config.toml
n_layer = 12
d_model = 192
n_head = 6
n_kv_head = 1
head_dim = 32
d_mlp = 768
vocab_size = 2048
activation = "swiglu"
norm = "rmsnorm"
norm_place = "pre"
norm_eps = 1e-06
positions = "rope"
rope_base = 20900.0
rope_fraction = 1.0
qk_norm = false
attn_scale = 0.177
bias = "none"
tie_embeddings = false
parallel_block = false
init = "orth"
init_std_qkv = 0.035
init_std_o = 0.0434
init_std_up = 0.05
init_std_down = 0.05
optimizer = "muon_variant"
lr = 0.00929
beta1 = 0.95
weight_decay = 0.0
lr_head = 0.00872
grad_clip = 2.0
warmup_steps = 200
schedule = "wsd"
decay_fraction = 1.0
decay_shape = "square"
final_lr_fraction = 0.05
batch_tokens = 131072
seq_len = 768
doc_mask = true
train_tokens = 447400000
steps = 3414
dataset = "wikipedia_en"
MLP neurons of a small language model. Each row is named by its layer, matrix (gate and up: input weights) and neuron, and shows model dimensions 128-191. Each number is 50 + 15 x the weight over its row's rms, rounded and kept within 0 to 99. A neuron's up and down rows have the sign that makes its largest values positive.
A block is one neuron, or neurons of one layer that tend to fire together. Before each block is what it responds to, as a language model described it from the Wikipedia text at the highest values.

Word-completing suffix pieces
L4.gate73:38 69 40 39 52 51 50 47 68 79 50 63 40 51 46 52 29 47 49 38 57 42 39 21 17 73 47 56 56 71 64 45 22 63 62 52 24 59 48 46 61 58 19 42 74 42 72 44 59 26 34 30 30 38 59 33 27 31 43 25 58 54 32 22
L4.up73:37 51 66 54 49 52 36 62 31 50 73 39 37 38 29 53 23 59 26 57 47 36 86 49 68 53 56 45 35 53 36 55 79 61 47 50 61 65 46 27 34 69 49 72 54 56 34 37 59 51 63 66 53 45 68 38 84 43 80 32 53 64 29 24
L4.gate202:39 27 70 76 48 74 46 28 58 51 33 64 53 76 28 36 25 39 39 33 37 43 58 68 37 62 41 45 77 51 67 52 24 76 59 54 59 47 56 50 46 54 58 39 36 43 77 73 71 56 47 29 69 84 41 52 57 70 35 68 41 38 48 64
L4.up202:45 60 62 45 60 57 58 50 55 32 48 47 37 38 40 31 60 63 65 20 42 60 51 79 44 53 52 53 33 36 58 38 45 56 19 63 32 58 62 46 49 50 64 33 53 45 60 71 38 52 60 58 62 49 57 56 57 57 44 50 47 54 52 37
L4.gate467:50 54 69 70 57 65 36 37 32 45 57 48 47 61 35 41 68 69 40 41 56 66 51 41 20 75 30 52 39 59 38 25 42 65 57 53 49 67 45 60 76 32 16 42 75 48 58 67 37 53 68 61 65 55 47 35 61 83 54 44 36 33 46 51
L4.up467:02 57 45 56 17 53 32 54 29 60 50 32 83 23 41 57 30 60 49 56 66 48 48 33 39 34 60 50 47 53 59 45 84 45 46 68 55 60 51 60 31 75 23 37 33 62 21 38 33 40 47 39 23 46 55 35 49 27 64 45 55 70 54 63
L4.gate479:56 53 53 55 62 64 36 48 59 48 35 45 64 42 19 61 32 57 52 57 71 54 45 52 50 60 69 51 48 46 47 26 55 37 53 28 32 70 43 45 32 38 48 56 40 61 83 66 26 80 58 66 51 62 36 28 62 53 43 46 45 39 60 48
L4.up479:60 53 45 65 44 31 27 58 42 50 54 42 41 63 47 52 47 56 55 36 35 41 39 43 75 43 77 36 51 18 43 63 55 59 22 81 41 74 33 44 10 74 77 28 51 37 51 38 05 66 42 24 68 26 47 42 65 45 30 67 63 39 61 59
L4.gate534:61 58 70 54 54 48 75 64 47 47 39 46 73 50 49 59 31 55 44 20 38 60 61 41 64 88 66 64 71 64 66 46 37 64 47 17 43 69 45 34 53 67 75 56 53 63 28 29 21 69 64 56 31 66 61 37 61 53 37 70 68 83 23 73
L4.up534:54 64 70 29 72 61 24 58 43 61 48 70 54 55 32 44 62 37 28 45 31 33 84 59 37 46 58 54 85 61 49 55 51 60 49 67 36 56 32 52 65 60 74 50 54 60 59 25 31 50 37 61 70 55 70 63 55 59 34 68 53 37 65 69
L4.gate698:30 70 56 62 77 04 56 56 66 45 29 35 58 73 36 32 52 68 52 66 35 43 47 92 19 27 32 24 55 62 48 58 68 50 35 66 52 70 70 33 60 26 41 84 66 31 51 36 63 39 25 70 34 59 52 39 45 54 74 75 45 60 51 63
L4.up698:34 59 57 39 43 47 41 49 53 79 52 65 42 69 61 48 79 46 49 38 38 59 38 34 56 40 20 59 71 54 47 70 27 45 51 56 68 67 24 24 55 52 57 58 59 41 62 23 30 79 42 35 46 54 65 40 38 57 74 64 47 30 32 67
L4.gate705:44 32 47 45 57 35 08 58 60 53 50 37 62 40 52 44 80 60 57 32 65 57 36 79 74 69 53 50 53 47 68 52 26 49 54 74 50 31 41 74 53 48 57 65 70 41 72 64 62 27 31 66 55 81 51 64 41 54 56 56 46 76 46 63
L4.up705:55 28 70 33 43 53 38 32 42 45 52 23 69 69 41 14 42 47 43 52 62 38 47 32 75 50 70 53 34 60 55 72 23 56 62 82 94 35 42 62 44 28 27 73 66 44 38 39 31 29 52 65 43 70 81 42 63 31 56 46 65 62 40 65
L4.gate732:47 28 28 74 32 35 52 80 61 74 34 59 51 60 50 65 28 64 56 48 53 31 54 45 38 55 30 36 69 53 50 46 79 65 58 42 56 42 68 65 35 45 45 47 57 63 26 44 44 40 46 23 61 69 43 40 52 39 45 56 33 50 20 60
L4.up732:33 36 35 48 58 63 33 26 62 43 46 62 28 58 29 47 73 57 60 45 52 44 69 38 48 38 55 54 56 80 58 43 43 87 71 74 44 73 45 40 46 59 76 25 36 52 65 38 53 45 28 73 33 48 54 70 40 51 63 47 34 56 40 42

Prepositions to, at, on, after
L4.gate85:44 43 64 44 33 38 49 39 74 23 42 50 40 44 55 45 58 46 44 54 13 77 24 67 29 69 34 63 56 54 57 52 48 48 62 64 44 61 32 75 28 86 39 69 32 52 33 27 41 44 46 71 45 63 48 35 35 69 34 43 55 91 37 75
L4.up85:51 54 61 56 53 56 40 35 70 27 62 60 55 43 64 70 45 48 46 48 44 58 55 65 42 29 52 40 61 48 68 56 49 42 57 74 68 45 52 85 36 48 55 33 29 62 38 43 83 67 49 69 41 54 39 51 29 60 36 64 67 94 41 55
L4.gate149:57 21 55 58 52 30 42 48 63 36 51 39 48 59 36 38 61 60 48 39 63 48 70 58 25 45 52 50 40 44 70 34 63 10 54 71 26 48 37 45 47 71 47 79 64 39 21 54 22 71 32 69 51 34 33 49 39 50 48 74 31 36 45 36
L4.up149:48 56 43 63 40 44 23 47 57 26 46 24 64 25 36 47 36 69 45 47 34 61 44 38 30 35 51 65 51 62 43 19 35 50 63 53 46 16 46 79 35 76 59 43 33 37 60 50 23 45 68 47 55 06 45 49 31 51 60 54 44 57 51 53
L4.gate203:48 72 59 71 39 68 80 45 26 52 23 37 24 38 36 58 42 32 46 44 43 60 53 47 54 24 44 69 56 53 48 24 21 54 38 39 46 65 55 70 52 15 43 60 27 88 48 47 42 24 69 45 40 39 37 61 62 48 53 60 41 58 61 79
L4.up203:55 45 27 42 56 42 55 40 41 09 55 55 52 33 45 60 81 34 61 48 61 79 66 39 27 51 69 56 52 85 47 69 53 42 58 63 45 70 67 76 33 93 48 58 72 57 28 56 52 43 57 51 63 59 36 69 60 62 51 56 59 54 54 52
L4.gate276:24 34 55 42 25 44 82 74 51 54 50 27 53 44 56 54 81 28 49 45 49 56 31 37 56 02 65 41 32 53 39 54 38 50 50 63 44 50 60 48 42 68 69 61 40 44 46 42 50 41 56 68 36 39 26 50 26 62 48 56 44 67 39 55
L4.up276:51 28 68 27 60 30 55 63 74 45 62 36 56 46 64 55 18 63 61 80 29 70 42 71 36 58 67 48 45 28 53 37 56 23 54 25 74 45 34 46 19 42 53 66 37 35 35 47 44 49 61 50 37 41 55 29 33 53 64 60 49 50 41 58
L4.gate386:34 58 34 36 44 31 38 62 38 39 46 74 35 41 62 52 55 41 78 41 49 69 59 57 53 39 25 42 53 35 86 25 39 50 25 62 45 62 09 80 70 66 43 73 74 52 55 51 25 71 56 47 52 40 40 71 68 52 33 60 35 74 52 42
L4.up386:25 39 62 38 43 79 29 76 28 33 25 21 47 57 53 43 56 41 39 45 59 49 78 50 60 65 66 36 50 42 36 51 58 26 63 46 48 54 33 59 60 73 51 43 60 55 41 43 50 38 68 39 51 37 32 48 54 48 72 98 50 57 44 33
L4.gate441:44 48 65 53 50 29 39 68 44 49 51 50 60 55 48 49 55 63 83 57 58 59 57 64 47 71 67 48 54 31 52 66 67 31 66 30 76 38 49 54 39 62 67 51 44 56 33 43 50 67 58 54 59 53 24 58 55 37 56 46 65 79 56 45
L4.up441:30 50 49 48 43 39 48 47 24 52 42 66 61 84 40 14 50 76 51 73 81 27 30 42 36 67 58 67 54 48 59 74 46 62 65 40 61 53 42 55 68 58 63 35 37 69 42 32 49 51 59 47 40 48 44 70 54 39 53 56 41 73 41 54
L4.gate495:35 41 66 63 55 65 82 30 70 65 66 48 72 58 34 46 73 55 26 17 41 56 52 38 46 45 47 51 53 45 37 70 32 48 46 40 44 71 37 39 64 68 49 55 58 78 65 43 57 64 42 27 46 50 29 31 50 39 42 56 34 54 37 53
L4.up495:39 53 64 60 41 49 60 53 52 48 40 43 31 45 60 45 27 49 42 65 66 45 51 59 57 56 58 64 49 74 68 44 26 49 57 57 41 56 67 47 42 53 66 36 44 55 76 39 55 55 33 32 77 41 76 62 47 65 07 48 27 78 79 38
L4.gate687:60 18 45 67 44 69 67 38 25 41 71 37 58 66 61 76 55 63 69 67 46 32 48 51 39 99 46 56 61 61 56 47 77 76 46 58 37 44 42 60 14 48 16 47 52 65 47 53 38 56 50 63 65 38 65 45 56 48 46 34 45 39 53 74
L4.up687:48 33 32 73 23 40 44 50 38 43 65 43 41 47 35 62 44 49 57 38 62 40 50 46 38 88 57 31 71 47 55 57 47 71 55 63 45 47 59 62 39 19 28 69 40 28 70 46 58 51 34 45 57 43 23 43 52 45 45 52 10 32 36 34

Preposition "on" and relatives
L6.gate35:81 29 35 34 64 09 64 37 40 39 60 46 50 24 59 55 68 44 29 52 52 39 37 61 38 54 41 35 48 32 55 49 58 64 58 43 38 32 34 35 61 54 45 50 50 48 42 58 57 47 82 62 75 49 57 70 36 71 65 55 48 32 64 47
L6.up35:69 61 30 44 65 00 38 52 66 38 27 07 43 42 69 50 53 34 56 85 67 48 49 48 35 41 52 57 41 32 49 61 73 53 26 35 33 29 64 49 42 69 38 56 30 53 43 38 68 37 59 59 59 41 54 54 71 47 35 71 29 28 54 42
L6.gate45:62 74 18 35 60 49 34 46 55 29 34 46 34 45 45 41 56 57 59 66 77 60 73 36 29 52 38 58 46 53 72 46 58 49 61 68 55 45 68 41 51 57 47 50 63 44 38 25 60 25 82 51 45 49 63 65 47 34 71 47 43 52 62 28
L6.up45:37 52 51 54 32 31 67 64 54 33 46 34 43 46 83 57 55 50 46 67 83 39 31 67 48 43 43 67 41 55 54 35 59 56 46 26 84 27 62 71 47 61 69 39 29 69 40 40 50 49 55 33 58 63 56 67 69 40 65 70 55 59 60 45
L6.gate96:39 54 46 63 52 35 52 41 90 39 53 30 43 38 77 72 40 54 71 42 44 48 36 58 47 40 62 34 59 57 39 59 74 43 47 64 47 62 68 45 39 57 39 48 49 51 12 41 54 44 53 53 54 48 32 63 46 57 55 33 60 26 63 26
L6.up96:72 46 42 39 70 52 51 38 46 60 69 41 59 62 60 83 16 36 35 61 34 33 45 36 84 40 44 28 69 42 68 50 57 65 52 46 54 52 90 52 71 61 52 42 34 56 53 80 46 42 73 51 59 52 57 54 37 72 47 50 55 41 41 41
L6.gate279:55 42 21 62 56 23 17 35 50 40 66 51 45 55 74 53 69 26 45 47 64 31 64 28 77 36 46 42 69 33 52 66 40 27 59 54 47 51 88 28 76 29 52 45 53 55 74 47 40 56 21 56 36 31 55 60 53 38 52 63 39 31 43 43
L6.up279:39 72 55 59 43 48 66 69 73 82 27 30 37 57 34 53 60 44 48 57 53 54 64 61 61 53 43 53 75 18 49 35 32 55 41 62 32 64 39 86 45 76 19 64 33 83 73 45 82 15 54 54 56 23 34 48 38 57 37 72 47 47 59 36
L6.gate505:56 59 67 34 68 48 50 70 48 45 62 62 71 58 52 51 77 42 59 60 52 27 47 47 74 55 25 70 37 52 38 41 84 43 50 27 34 30 37 37 72 64 53 50 28 43 15 72 73 51 35 50 50 38 34 69 40 54 27 70 37 56 56 38
L6.up505:48 52 64 43 61 29 32 53 41 56 80 55 51 69 59 72 76 49 63 26 57 51 45 60 35 43 45 55 35 13 73 49 57 41 37 81 33 39 54 39 82 43 45 56 55 49 63 22 60 78 50 83 40 43 44 35 74 42 67 63 63 09 41 58
L6.gate623:52 65 38 44 32 44 44 68 39 37 52 37 50 25 64 52 41 59 55 53 41 53 65 70 57 90 48 46 63 60 54 56 39 45 49 73 40 50 50 43 28 73 35 49 58 59 63 42 33 46 25 60 83 65 64 39 61 35 31 53 51 49 06 58
L6.up623:57 14 70 32 32 34 29 55 48 56 19 23 56 68 29 42 16 52 49 37 66 51 21 57 65 58 46 71 58 38 54 72 36 52 35 76 31 63 76 68 36 58 65 56 65 51 70 45 56 29 47 41 30 62 53 67 55 69 41 31 58 42 31 53
L6.gate654:36 36 38 37 34 28 56 63 61 20 53 48 47 21 47 69 43 45 23 67 51 52 28 32 52 58 53 35 41 53 57 33 31 43 42 45 26 23 71 60 07 67 45 47 40 31 23 39 67 36 16 44 40 39 58 68 54 45 42 20 65 43 55 44
L6.up654:71 49 46 58 85 33 57 53 91 23 67 53 55 71 39 66 47 68 50 71 53 52 53 42 31 46 69 59 62 27 60 50 43 29 47 20 42 27 29 72 57 61 38 58 21 33 32 51 75 54 47 23 62 46 49 72 49 11 44 36 60 69 26 51
L6.gate661:66 61 43 42 22 75 67 35 64 56 58 35 60 37 54 90 41 62 43 47 31 24 21 59 38 42 37 58 53 37 84 41 56 32 35 39 18 50 61 51 49 60 69 35 51 50 57 63 59 27 86 45 46 51 71 41 28 64 36 27 32 52 48 41
L6.up661:45 70 44 57 58 30 49 70 30 58 48 16 60 33 47 73 38 66 39 47 53 44 48 60 30 59 54 41 44 16 24 60 41 37 32 64 28 48 40 39 60 99 61 33 25 63 48 54 51 56 63 45 46 21 70 68 41 54 49 47 46 25 63 56

Agent "by" after passives
L4.gate16:46 54 44 72 48 40 65 68 55 40 59 42 42 43 35 51 45 49 48 28 30 56 46 44 46 58 53 34 91 46 82 27 61 43 52 68 56 50 30 61 47 52 38 68 43 29 51 55 64 43 47 40 19 61 61 58 73 68 54 73 32 45 24 40
L4.up16:41 35 51 78 44 56 50 21 52 55 66 63 42 45 57 52 34 59 29 45 60 68 29 15 70 58 36 43 56 61 52 54 56 25 62 39 49 16 33 49 55 41 89 58 46 26 54 54 57 62 66 39 52 68 58 51 81 31 37 71 56 46 42 56
L4.gate64:51 59 52 55 44 35 57 49 55 63 44 31 65 61 41 54 61 36 40 57 45 63 66 26 51 53 51 55 45 54 63 72 59 20 88 77 27 33 49 84 74 30 40 65 66 50 32 50 43 39 51 22 56 41 41 58 47 74 86 50 42 31 46 44
L4.up64:44 56 61 49 42 51 45 42 45 54 43 35 61 39 41 45 56 34 47 46 52 58 31 62 68 52 39 44 32 42 80 12 53 41 50 61 53 19 57 39 47 29 61 32 61 71 45 45 47 46 58 22 13 50 75 22 59 77 52 42 35 43 46 44
L4.gate92:48 72 66 39 54 29 33 58 33 47 37 39 59 43 63 42 55 38 62 62 72 66 53 53 73 32 20 53 04 67 38 39 42 42 40 40 40 46 30 63 60 29 39 40 52 37 29 47 48 35 35 34 44 66 67 43 38 69 53 71 48 82 53 51
L4.up92:47 60 14 54 27 60 69 43 49 38 47 59 53 42 76 42 66 44 47 90 51 50 47 73 45 63 83 36 57 40 39 80 58 41 54 26 60 50 61 43 31 35 46 64 46 63 56 53 45 73 51 52 81 58 65 24 64 44 49 51 70 64 72 44
L4.gate236:53 41 61 51 44 68 25 61 33 85 43 50 52 50 72 60 23 76 49 47 21 27 57 67 30 44 46 19 66 75 49 74 40 39 49 43 55 52 51 42 64 51 39 60 56 50 66 50 42 30 48 56 52 12 41 73 50 44 50 41 55 63 50 16
L4.up236:39 50 38 54 64 19 38 70 57 23 53 44 64 57 46 50 51 38 19 51 41 22 61 37 34 25 44 46 61 54 76 65 38 55 71 48 68 51 39 59 46 24 50 06 38 36 74 47 34 52 48 42 58 42 45 48 44 64 25 42 19 66 48 82
L4.gate241:27 36 63 58 65 45 58 57 42 38 43 61 48 47 32 55 55 38 62 45 36 52 60 75 50 57 59 44 65 48 48 59 59 50 84 30 61 53 61 35 41 46 47 25 75 33 40 52 78 52 34 61 52 61 47 47 58 37 54 46 57 44 46 55
L4.up241:73 58 48 50 66 39 27 42 47 51 50 44 34 64 44 48 70 56 56 37 51 45 82 49 36 41 66 61 54 26 53 52 58 44 57 27 60 54 20 78 41 59 57 57 75 71 39 60 80 36 20 79 47 35 41 52 37 47 61 42 16 49 55 56
L4.gate392:38 54 53 54 58 48 74 62 72 67 24 41 47 59 53 67 67 38 52 59 45 26 56 50 55 44 32 63 58 66 70 60 51 36 46 68 66 79 55 64 55 57 79 70 41 67 91 44 53 30 57 61 71 13 28 40 50 30 44 23 60 44 25 79
L4.up392:54 57 18 74 46 33 34 44 06 38 69 32 40 43 72 46 21 41 50 55 36 64 35 43 77 60 71 30 80 32 50 69 29 75 54 60 41 40 54 59 57 21 49 32 36 37 45 60 60 42 52 71 53 70 24 61 51 75 63 63 36 55 34 66
L4.gate433:24 62 51 52 44 42 34 52 42 20 67 52 50 62 56 31 53 41 48 40 42 75 47 19 67 39 78 40 48 56 82 54 60 44 54 50 39 10 62 50 39 37 46 36 40 52 55 44 28 44 47 51 61 73 54 53 39 54 62 55 69 65 30 31
L4.up433:50 42 42 45 75 78 49 61 37 61 24 48 45 57 47 82 61 47 47 49 50 62 98 57 66 48 55 48 51 57 42 51 60 44 46 60 51 40 75 63 77 20 36 36 79 69 58 35 68 32 61 41 37 61 46 44 61 28 44 58 35 61 40 22
L4.gate605:23 45 69 65 16 38 52 52 23 32 31 50 58 73 78 54 49 28 41 23 46 72 39 25 34 55 29 35 38 56 59 21 74 52 54 47 72 49 53 35 54 56 32 79 47 40 51 39 62 75 88 57 38 59 53 50 66 56 45 35 46 73 43 27
L4.up605:35 53 56 47 37 70 52 51 38 54 49 45 50 42 63 70 49 45 36 30 49 54 72 48 17 61 60 28 49 72 49 50 52 51 58 64 61 52 65 52 27 33 61 80 52 31 69 30 46 77 49 52 66 51 77 30 78 73 64 42 44 71 56 47

Reporting verbs after subjects
L9.gate50:22 51 35 40 46 14 40 67 28 60 41 74 51 57 33 53 54 88 40 37 86 56 50 50 49 43 62 64 58 58 73 45 47 40 61 63 47 22 53 51 39 59 46 00 41 49 63 54 42 62 33 63 83 77 71 55 36 50 75 46 66 63 50 20
L9.up50:46 49 48 66 52 37 36 29 80 34 41 51 65 75 46 44 23 44 84 22 39 70 68 71 57 28 46 41 55 58 76 75 53 53 26 62 38 56 45 59 44 54 45 25 46 48 47 51 34 39 48 41 28 68 63 63 25 38 82 17 73 45 66 46

Verb completion before object
L6.gate100:41 29 49 38 40 58 51 48 70 67 60 51 56 53 62 49 40 33 54 63 41 77 39 47 53 45 31 51 52 41 17 33 32 74 36 46 41 51 54 53 55 62 52 26 61 59 46 46 40 59 56 48 70 50 05 51 43 51 31 61 42 61 48 52
L6.up100:50 69 58 34 43 31 32 50 57 52 45 34 59 40 68 67 72 32 56 75 41 63 38 23 40 84 42 67 63 54 34 29 86 33 33 59 51 45 62 79 45 64 73 42 74 58 41 20 57 50 33 75 52 32 44 44 64 58 49 35 37 34 39 29
L6.gate123:70 40 54 67 56 63 32 78 45 62 64 46 80 56 55 52 78 59 42 52 54 67 48 52 71 50 54 44 62 50 83 62 60 23 72 57 40 45 39 46 54 27 54 61 62 66 60 49 38 49 60 52 68 67 29 43 50 58 82 54 45 54 36 40
L6.up123:40 30 62 66 69 35 62 42 50 57 70 56 82 41 40 69 43 62 49 57 51 50 23 56 84 40 42 58 68 40 74 74 31 53 44 53 33 44 80 54 70 39 74 49 39 64 54 36 69 60 58 31 45 48 48 54 57 47 67 63 61 22 47 27
L6.gate130:80 59 43 64 69 27 49 33 79 42 51 93 45 57 58 58 61 52 40 66 52 56 73 50 75 57 48 48 65 58 45 48 39 29 55 33 30 84 82 86 44 37 48 62 48 38 40 33 31 60 60 25 61 58 49 30 44 61 55 60 55 55 53 33
L6.up130:53 67 68 79 34 44 42 53 59 45 44 34 49 57 35 43 37 44 38 60 67 44 46 61 34 39 59 52 30 54 55 31 55 36 39 23 73 28 66 55 61 53 27 37 46 50 35 39 77 55 44 51 39 44 82 66 65 46 45 46 55 25 54 60
L6.gate265:49 56 63 72 53 41 33 57 66 56 45 42 33 71 37 75 51 40 61 51 29 47 73 52 75 57 79 60 51 33 58 67 59 55 51 66 24 60 40 07 63 37 28 56 45 33 62 54 52 47 14 37 38 85 72 39 43 71 54 38 43 70 58 39
L6.up265:51 40 23 41 71 45 63 72 44 22 62 44 38 48 31 56 65 68 50 26 22 37 73 48 53 45 49 51 20 50 60 64 67 39 42 64 49 28 58 94 59 57 62 51 53 39 46 44 36 27 17 59 32 40 56 47 44 47 44 47 61 40 67 10
L6.gate334:59 43 79 63 62 57 73 57 56 48 34 66 42 57 49 54 29 50 50 59 54 39 50 60 57 19 51 53 40 52 40 31 44 44 41 64 45 57 51 45 38 23 37 36 71 56 30 45 32 47 67 45 52 72 53 54 06 85 66 54 47 79 71 46
L6.up334:48 20 13 31 70 40 62 33 31 61 84 69 60 46 63 41 49 23 54 39 35 51 52 51 40 54 60 59 49 23 44 50 52 60 51 60 84 77 27 65 72 40 77 54 47 34 47 47 38 59 59 39 60 51 67 30 44 45 50 30 62 42 43 52
L6.gate471:63 41 83 71 48 54 39 36 68 62 60 49 55 63 61 69 64 50 67 36 53 58 72 32 59 58 61 45 44 31 60 57 68 27 52 35 37 45 61 59 86 25 64 39 76 25 49 45 38 62 45 58 48 39 53 61 53 60 44 63 34 62 63 34
L6.up471:46 57 54 53 56 42 48 33 45 48 37 60 55 37 60 75 23 50 36 51 51 65 44 73 48 56 31 47 67 37 53 69 76 35 46 42 20 75 58 68 69 34 42 62 55 54 42 54 51 80 41 58 30 42 52 34 66 51 69 26 52 61 36 54
L6.gate570:28 55 48 62 56 44 55 35 43 23 44 77 33 56 38 45 63 33 70 40 62 52 64 21 36 90 37 85 38 62 67 29 46 45 67 56 27 48 63 64 65 35 09 55 51 36 58 40 21 63 32 44 47 51 38 60 73 56 42 42 45 46 37 40
L6.up570:53 56 57 39 61 38 61 09 51 68 59 54 82 79 47 53 30 45 53 65 50 56 66 34 44 45 56 29 64 41 64 72 40 40 51 70 43 54 31 55 48 63 34 67 58 47 34 41 49 62 40 62 67 57 39 31 33 04 96 28 33 56 25 60
L6.gate586:59 22 62 58 63 40 63 48 45 49 56 70 52 32 52 58 67 61 46 39 30 55 38 84 52 37 31 85 42 63 73 75 26 42 25 60 58 39 51 65 35 28 74 32 43 63 50 39 79 45 52 68 44 61 52 31 58 41 57 29 69 56 43 35
L6.up586:64 45 39 46 67 83 51 25 52 79 57 60 64 21 66 49 64 26 65 84 27 40 55 58 53 55 58 47 53 41 58 56 35 29 43 37 58 48 33 54 91 44 38 29 71 33 68 31 56 38 64 51 67 35 23 23 57 37 53 49 49 61 49 65

Verb stem fragments
L9.gate602:48 39 59 64 72 53 53 45 40 65 56 61 54 47 52 96 43 70 44 44 81 58 45 48 49 30 67 36 50 68 59 25 37 70 29 51 47 47 70 60 64 19 29 32 24 31 19 38 65 53 45 42 21 36 27 54 46 63 50 15 52 56 46 38
L9.up602:44 45 65 54 36 54 42 40 12 36 62 30 52 52 60 56 52 72 42 30 52 48 71 44 49 55 25 54 66 61 68 50 65 64 52 52 54 47 62 60 25 47 36 57 28 47 51 40 55 52 53 46 40 54 41 43 81 25 62 42 54 45 54 56

Ambiguous word-start fragments
L9.gate506:52 28 27 31 32 41 37 59 47 22 47 52 67 43 34 52 35 54 44 71 39 42 57 32 55 60 50 29 70 71 36 36 30 34 86 41 57 56 82 44 45 82 39 21 61 41 68 63 29 50 47 54 70 38 63 40 43 57 37 61 46 74 73 57
L9.up506:49 29 60 47 52 75 30 54 66 44 45 40 56 54 22 66 53 49 60 60 45 32 46 86 52 43 47 24 59 39 56 45 51 41 76 53 43 71 48 38 48 73 38 82 46 23 53 62 53 33 30 61 53 40 49 50 47 39 46 43 51 44 62 67

Verb-completing suffix tokens
L6.gate7:56 65 50 87 62 47 50 37 46 62 49 46 64 31 28 67 59 47 88 36 47 36 40 45 74 57 72 30 62 36 57 53 64 44 70 59 21 45 43 45 89 39 66 24 59 60 24 41 43 55 55 59 66 60 54 78 64 56 54 36 52 26 49 43
L6.up7:52 46 68 85 53 58 28 75 43 52 54 53 58 53 45 64 18 43 27 61 45 48 61 68 55 48 58 63 57 56 65 69 34 73 89 50 59 40 50 18 65 46 45 53 56 64 25 86 64 58 45 37 59 23 66 39 21 69 40 72 54 53 61 44
L6.gate70:47 44 43 50 50 44 49 66 44 69 73 21 56 65 27 50 37 50 82 60 46 65 23 43 41 61 58 65 31 49 70 67 55 52 47 59 28 30 37 69 49 41 45 37 70 64 34 39 52 24 62 32 41 36 45 63 30 58 50 40 47 77 50 52
L6.up70:55 47 58 86 64 34 37 35 53 74 61 49 71 54 49 49 67 31 73 52 29 60 34 68 61 63 74 76 52 72 63 36 67 45 24 62 48 50 63 44 40 78 46 35 36 50 42 52 55 46 54 40 54 44 55 25 38 62 15 50 35 43 46 52
L6.gate330:43 34 32 78 56 43 43 51 64 62 80 47 26 28 57 45 36 61 42 34 35 33 46 34 41 58 55 64 40 57 31 28 39 54 45 72 75 50 34 59 32 63 28 34 64 45 58 60 44 33 36 58 63 53 59 54 59 65 29 66 22 59 33 54
L6.up330:49 37 57 32 45 31 28 37 23 49 46 31 73 73 71 53 42 48 59 50 41 50 37 44 60 66 41 44 33 63 55 77 22 57 46 68 54 70 44 42 66 27 53 44 63 63 13 48 68 70 59 51 66 59 61 54 61 93 61 57 41 56 69 59
L6.gate416:52 62 59 75 75 59 12 60 52 66 59 41 36 71 41 51 61 38 59 46 58 45 12 53 51 65 60 61 50 39 54 56 55 61 56 65 67 32 37 67 66 60 41 54 29 35 30 57 24 60 49 38 62 68 31 31 50 40 48 73 43 76 52 29
L6.up416:49 73 47 62 48 71 51 79 60 44 28 75 61 38 31 63 53 46 42 50 27 62 45 59 41 36 58 53 23 60 38 57 68 57 77 56 31 53 66 51 56 54 33 47 42 62 42 49 51 79 20 12 74 72 66 53 21 71 35 68 42 50 87 24
L6.gate502:61 56 56 65 58 46 46 51 39 48 24 74 69 55 61 71 46 46 56 47 66 58 54 68 47 48 67 53 38 64 45 92 22 77 58 60 50 71 71 46 45 42 50 30 60 31 26 71 26 41 60 72 47 51 57 39 38 77 44 53 54 91 58 16
L6.up502:39 68 63 60 34 31 37 48 51 59 26 26 36 59 88 43 68 60 52 53 43 50 39 76 66 49 52 56 29 69 42 40 51 47 64 45 63 80 42 36 79 22 30 43 38 54 33 65 34 43 39 66 33 73 33 54 40 68 43 68 52 74 37 31
L6.gate565:63 55 67 74 41 51 39 48 48 50 53 67 52 90 58 61 36 44 45 55 56 76 65 51 30 90 44 62 79 52 55 42 36 28 59 81 69 59 77 40 57 49 60 42 24 53 48 47 51 53 84 44 54 21 61 55 42 55 52 50 36 44 43 30
L6.up565:35 39 55 46 64 29 64 32 35 55 61 42 34 41 64 61 59 80 46 66 48 60 25 45 63 66 50 31 57 57 46 55 34 56 25 48 37 30 57 65 34 47 60 22 44 46 27 49 35 57 22 35 28 40 55 42 62 52 62 58 56 60 66 75
L6.gate621:41 81 43 40 46 31 60 58 28 54 37 65 63 33 22 72 37 84 52 43 49 47 59 58 23 35 40 48 57 77 38 43 24 53 39 55 28 34 06 65 38 32 36 59 51 70 39 51 40 41 42 32 55 65 66 63 30 52 68 27 66 40 53 55
L6.up621:61 65 33 57 47 56 67 31 45 69 87 68 49 42 34 73 24 59 62 27 50 48 54 50 56 51 81 35 36 50 70 71 29 56 60 62 42 65 53 49 63 64 34 39 62 55 56 48 36 52 53 53 63 74 81 33 33 31 65 26 50 70 69 57
L6.gate682:41 57 47 58 66 29 30 58 59 47 45 36 37 53 35 72 47 51 50 25 46 61 59 62 48 54 51 40 50 51 83 90 42 54 38 52 56 28 66 42 56 68 49 20 65 54 38 41 39 46 51 60 63 39 48 70 38 76 46 55 42 47 33 61
L6.up682:48 55 12 60 32 72 56 46 45 49 43 56 45 62 47 53 37 73 66 47 50 24 61 69 57 38 57 58 20 68 53 33 39 72 61 56 71 34 56 14 58 45 57 56 35 54 00 49 71 71 22 70 51 52 40 50 30 67 37 69 55 62 43 42